Weights of a small transformer language model.
Architecture: LayerNorm before each block, learned positions, no biases in attention or MLP.
MLP neurons of a small language model. Each row is named by its layer, matrix (down: output weights) and neuron, and shows model dimensions 128-255. Each number is 128 + 32 x the weight over its row's rms, rounded and kept within 0 to 255. Numbers have three digits each.
A block is one neuron, or neurons of one layer that tend to fire together. After each block is what it responds to, as a language model described it from the Wikipedia text at the highest values.

L4.down110:139114140144100097147132150091176143156085226167191097125162148101149085129115106109161133100110181091117089134092138094152161147108135113172109187122084082200144107150134129131116048131187121130174125150088149109112117190128169095124139151082171170123149176141161094194092107106087126094118082132116138145150121138130105125130139167081161093130136147100130161107068138168162141115095
L4.down504:150106110144158089189101121154122121123166132118190149174164152128112123112148120089115177112078110159120043105094134159136131120087166139154110130110152154119137112081106139125078126111200164178113161114201112108131109172131058132141091155179130208142097125099131148068123132150151157112142135087099091173113195117130104108131124135110139117122084112100151074127162120187103154118114
L4.down848:140153132105170214077112148075109157174147139158168108113133069123132112097199118130137076107175156122111082148119107111129064140107086141154221135140135103138106059130085180145097087131086117060187152083058130185104095148124152154175110099116197155128123175143141141105130129115125144118114127074117180146134119162171148088143083130124088182128136160160118100121090125174128141118117
L4.down1270:098123162116110141135124086070139116114165108077139078185141175126099159171160170125114161129098110150140108098143137215113135159092138097150115116109148119168140124128109100178155126141064137194129136091182118106096107112114098167105121173130162152119094179125122134115127089113187149104109127145150062082150130117126153072106134104124176120202126128091131125179083088108115145115107
Description: Mid-word subword fragments. Short word-piece tokens in the middle of a word being spelled out, often rare names or compounds, such as side-k-ick, under-st-ood, Wh-ist-ler.

L4.down286:125150090139162111108070123167108141116153142123099156198103151166127131159162088121182105144109082110202152142065104105156098074149153108121149071147110123152109132129155029094123123116111169180125149145147112149135142105103111153109140175113122114104129090154143139127126085160173096171142162120130074167054152118065195088137074103130110143130057102163147157160125081138130155108113
L4.down522:128129070080096163172113124130126107137201083139120108097081103151167131078142152121127134099121141128135102134093143106100187113134160099156156140091107097105088159093101135120166162085162110065103156124109172121138185155116126114110120179123072128094117071141133111104149139121123128100094131178118179136187193151139118119146136188122132105158134123102112111135109184124097175100143
L4.down701:123147205178151103114146166159185181130139111158128122111151200145113179077151110153137095176090135146178136128104096193170142127135197070090071138161121118156188126108148073141128089165123133100162137122112116141143167125163086151165186129130172150164107119077121158099099098123155102127156098144108109108123138131085140097170093075082129142117074166114131078083133134115190151130142
L4.down826:143142124182069139131136123121062168115104186100105143139140126129195158129137091156094199105127143146178149104088083168143131148104135217115130149109125122180133210151093121125131103103137188077152120097125179147207142144144112118103103184102109128138174137134167140119173158154120138116150138121159145151130205111131168181172128125105082153163111146131084191108129088131121137108086
Description: Date-slot before year. Month names, and commas after a day number, just before a year is expected, as in "in March 2020", "January 8, 2020", "4 May 2021"; also "since" and "as of".

L2.down41:185114136110160127101130116158148090159106081099120167108139157135067052093175084139138140140103150208149158143163090132107164112114187157103097158145125206133173167099150123117107115173107156146145187124115121136148178088134134126180100156146156060132140145171098090168079139133160158105096111088168121176140092127142147142163152180155080147120068142113095143144121084100064165140092
L2.down223:117117113122112165148087180114121175143175140145142137107174164098144120063231136127138120109120139145119072078140075104141152092074149159099114155168139168098145120098084162110145158126126130109110080137134164151114166105163110106091169129160157093114099138117110122018159128185143101155125148135189082115126084110156128139116132118104113170147147140084114133105114111182148104108203
L2.down513:134144124151199130135092120100120118147126151132105129145165156115119173054097092118140151129100068150143134197103120146106098153127162064170074152085113064157132179078189102142106087120169134117149093148149155158121164117162114120116188127165134150159124105105150140110067123133078122180098060115095077100115102090103146148145114125083136142151121123145102138145106090116161116125139
L2.down793:111131148137142118148098117129142175150192136213109124116105238133140115107141139153148058169156150106114111152152140145127129122134062104124034087151109130174132121109161118126098130137080146123117157217134160168150158126177092151077135134167148066111133148133111172103121168116096151122107109134099100135136059080126149138140168140067163115147068131126059223086126128095109102117108
L2.down850:157159148162137141092111135141143180064136152141085144166086177105138173097141109167136157158161127156102094149076142138156121097080130102111121130121176100169122139075146145161090101105116143125149110159128130139123175115159108141155184152153162129128128082077140115078115143114175114123126105088087133131078094145137154111158048114117067123164116185178127097120125111107162090107104
L2.down1204:131133185155122136103110091093169171102122158162138137190146154148209098114143094103125139120140107186171108131165116115116167134097173123132088142091184152119116210088145155147113126189055127113120085133187095146118123179170096122122157077156104166126161080099114118103176148080192137147127103151094102151120087124158143075148151030131083177107114151118119171113064155109171090110148
L2.down1230:126152147082104069129146137102151162128190100158162134091171104204063112086164131122161145121055102115162076203134153099126158147134143120106094155150172129131140155099133139073149127148086106101158122124142116095111068131125118095132096152139132141147140149109126154075170121119119143142088147177131120165071133137093158131196144109075128160188084162138118108080124086166178111132124
L2.down1415:107142119135078117095118124155086115152119172105086119069177116133143109116198130160066174124100133104146099126072125175123162147105150138091144153118128153180141118098096144164119113132131162068149176146154171116186119199135124197137178144125149094133126098095148069064124139119134112088101206148172095093149188078128118076161158106197099147139154140154185104125106147175086095116175
Description: Month names in dates. Month names in full dates, mostly right after a day number and before the year, e.g. 15 July 1490, In April 2018; also stray capitalized word starts like K.

L2.down34:105148185098115122160118135125182210097144134148048126136128098112117079148078111085205118140079150102083164169084109139130195119134153098179109102132113133168145096076127095103133131156080095097180149203169080180131159151092123111141173163124163141133175130168106138100143163160160107133158111142173084105123148153085154130161139127142173130172124159170085131127105170168152148124112
L2.down177:114130105143074138165108118110091125129156113138159175096126157126132100131081126092132115175091208176060081111109115117146160095077130112155151090183168121128081128139116135109066129107105093113123103158090173113188162166109103143128159161153104149115096142147099194149123112147184091102064102205179174130152122175199129133120087178124182137101098141085123146127105095105156100101120
L2.down191:138133142123164107200138151174135118117194131168157165163085051145106066114066119158149074117144129117134127142130174151132099081187114094084137101173187129124110147191059147156097151131029130124172123144102058103091163093119129148160136134109161142111057081183113149142107123121105126116148164161085161130073139101161143136099098158160093091135148127149113163099173171161099112116132
L2.down596:144116107163131095182144127085156105114104129097181146113069155163118105135105138112123112145145159180123147126191175103142099137133131126102139107150149065162103061129099091103107058117188123125151106148063119077120138082122156109171141117089143164091073095138121154084122112137130134088181117141110161102125158163071197187107201149088165126151103175135170234156091147089118121126113
L2.down758:071119145089145131172090123112159142129166063117091157136189097105100183162113126106133114078140096118195199161145071141136180175108154143149118098126069144099116059125067103124116134130147111174131118137152176086176081163154099116161154119121137087102163111127117168129096136116106084204086122152122136130137109098166076107112171150137133146069095140065095151062082141114104130119091
L2.down1225:140079116103114119129095110078119109139151100136118093094072091116086202155083124138186105126135107125101179121128173164169118115147086156113209195175116094092142093098099183127117121118116123149087125137090099106105142156123103067173156140115108116116083121193091085120093153085125152123117146087157112118100114145139102066158129148118140158115092134094146064152128071072136111128131
L2.down1309:048114155105124148124169118092177137138154142152151122154186082150126086100131118103129177141107098161104168111121115090097122127125107155160133199144103146160197094176167158105139103144087135151144091193117175160120072124120111084121148176116127197075139113125134109107138138141177190114141117124195086146150087087118105158133142163072142127100145154097183025152128096096120046112162
L2.down1384:119108123106085149052108191119136157140117150141107142172133104166122139124152171185121191152122051234142064150120166167211136118101115136132198185109166126139126093155104156140170137116087100138117196087156101099121111089156087193113122115163132132148124190119151099148081081131085129087108121113101090147147129126164110110141146181122078120089100111182130171150123121109143131116130
Description: Mid-word subword fragments. Inner pieces of words split into several tokens, after a short opening piece and before endings like -ed/-ing, e.g. sp-id-ers, ga-mb-ling, betra-y-al.

L4.down12:134156129110091101175116128184152178123149130166137100152074016162100126136088143142146149092108134091143157177166112102097099162109117111099102154122182108170123141146171144139151123171149147139137174138137148169115109118105155076100177073147083121156082087126180156091199163130126134109128100128142138127101129183142113079079093119138102150134139153165136157104156104129093069108156
L4.down1346:141125119128073112113149107096111113095135092115122122177128146136129095091122077093151208151110122111087157116124132127164146129151137103117171098150105079160144075102120118178147047109138145151136178117080093119152122072102159160174133129153094101175111151151118160113136070159122118174158154186155112133150198162134121102119152154095117119074128111130125128103074129153106113114137
L4.down1421:126138190132120077092144132161160108076135160172117190158132055113151150131097124089177171097111115112087096128103170137104147153112108149111093129137147086144078105116122143135190137163175105094126168169122119157143082175109141085157118151151101192160158040098189195183159136132163164128113151133150126152112139141142112148097099081188104234165169129131129102132146144105127157099146
L4.down1468:211173109129105160110144086171164074131108127155098133085118120187085165085160162164119079096094139088145111079142191143129103113136111160158125170155180131199105125121129161072147174081139085115119158114130178145140137121150069124163107123102116086140170080178131133216139103133129139150149127128170100150193089129115100100105148146115134071131133124145147104115102143080143097111184
Description: Mid-word fragments. Interior word pieces of words split into several tokens, such as Ma-the-matics, m-ot-to, R-out-ledge, plus repeated zeros in numbers like .000.

L3.down325:099160105159133196090080136130141125123134178134088076151148177118159190084152079087155200145169159124143128092092125140128138096158141083107105161106108134144180128102094136164146135149127135117109137143085100167143162115114085153163169118135115122069145128106160170066074152089137117091095082031150158158095090121144129173150120117104091140104082166115156122047088093095120131132124
L3.down1273:114154113112110160103108075160112142092103118109116130168154166121074186084101105092142177157233140148112130097147106114164184136151138133092135150121090115114063181113110141150117125146125141163123135148091123159135174112118159110119135126131105159117167101135098167048167177125170050118147116066147130122134139112166113145158164091134138171068127073186132174134086147090122091133160
Description: Date-internal tokens. Tokens inside written dates, chiefly the comma between day number and year (May 10, 2014), also month names after in or a day number.

L3.down59:104169126187126144147116147168098098120155183117108123134117140204144116124180149143086131120095138131206130147085106140077141157086144065141109119072122122167111089141128197090137061128207101119118121109116201143157101173137124141122155137152087140101083121152117150133164089125077097148217103156109117152153154103100134105086124147135077159135122157138134116123108144153123153127181
L3.down326:076130112179148191158153187154161121128075145099126107140127037127164146101093155119152123167130109136130087164083188136086128122124170134151187159153138152137159121110154131126128055146125072091125108114122124166097063071156143177122143130093127143152174119118139122101146101116130127103169138174112075119105189153091128130131173126074109114123143118104160131126169181162142116126122
Description: Mid-word verb stems. Later fragments of multi-token words, mostly verb stems and endings split mid-word, e.g. ro-am-ed, twe-ak, du-mp, emb-rac-ed, plus whole passive verbs like born, recorded.

L2.down15:075136137139137160079131125082076143100148155151120124146140113151142182127115131121103099097093172138097141144044160102082085112126147112150158077097140138117108130151141194165104112078152082158098164069140071137097144127073106100163139086126148080130136095137132134125120138162137114104106128180107104113106155119152051179153167139137147089074103115126090081144165108104115133129101
L2.down73:120136148112149117172152193094132159151131125108115135105150164113110127154175138084124115169139089114183177154099131136101069170166142088106149126191056088153159141141157045080196140124176130145162139104075133126126121089117098171110139126105157203153113183121106093152108086096169130092109156055067091111041105151109112112146132146151079095126147133098124121172120110118133178133092
L2.down465:094138139100136167101095119105158135112179075136121084126137110115135063203107134082131076128094106131154139144134134145158108157133163095138164174164095161109139156157184085101153159171164159122110109139126111157131171159125146121128104116124096142082194095102123128147105112128167122088107163082105148122148095141148155088093146102102101120108102133066208171093157112110098116126142
L2.down1056:147131146157092111137087165132136175100110143183124116144135149116147129135136119114112204174153119133110166072098132110132164140112119091135113107150108130191127113165138140127133136155067095089139121154150144200150153164117141144121141149189189066163135120119094045183133086092115070139143151123090090127137111051153110096118096115110088079144133087041113139207125142203134142134135
L2.down1295:142137139154108108200130173173112142101158104185140158095110114119082117169154114071120173112119110100126125175156133133149092071149113084112138164120158150073180138155165165146126137155132132101132109101084073154135096106089141115157088121155082098128084133080076103121124180135146075119138096097131063109158128100155130199172147147180129138153116130086144135108167129136148093154181
L2.down1306:185129122124162090113142116104130125116162112142207151057108170115122133148072130086167139094126080149148099108085145133135187058123129109118142082139130122140102095071066129108094148159175130171095097114114126035098051112137174140101098133175122144155117132167125114137164136152155175140172171146136159103111166185126099177173130131140135128155089102101141083091140162175107152115120
L2.down1420:080145089184126115109122102117094114116126109135121098116160050153146118090119100232079140129128170091107099126124063063123124122149043100170080153147154120072120163172206156085118110119123170132124097140137162169152135172110114090110135144175088139124132113085157107152149126136112135055135084111121115117158128132157099155081130118186065173183175194123177086040142137142166122115134
L2.down1485:094115151158188170108099139097122094163145079125092125100121121138155115159125126136146183118064129166145097164079105135134160083113089081165110093171116125136119200164102106145138147136081215092131161169168102123150155131105115154177117158116084168151122075161115115094193140095136132137148142168121136149105143108125131144173148108178131127143139144134130142088132120131114096147137
Description: Mid-word subword pieces. Non-initial fragments inside multi-token words and names, completing a split word, such as Pi-e-trasanta, reop-en-ed, P-ush-pa, far-e-well.

L3.down232:185155079140085140149119124111137140147134158092164133124117167143151097126090199119117115130087158125138088100056121127146144156092102126143059092105171112152140101107148111152148109124134189113092119153074136151087107152157128129084116168126131156136113102044126114152163091114177146130147102143096128135143174140100124142071154077144053189169093095172143127101068137151079190138212
L3.down825:153142167122088149147188159101143089115185160081133154118128085139125127110137149137106080115144118089066162206124104162132086190112134118074115109172121142137163075105139138108175123119109159096122134060119160192083092114145129146114128088169130094077145114109129138169112131090105194102160108145152144122142053132145130147064170170113166136123166125113168136150112105153162105116127
Description: Mid-word fragment tokens. Short sub-word pieces, often a vowel ending, inside a word split across tokens, as in li-me-stone, la-mp, Metal Ge-ar.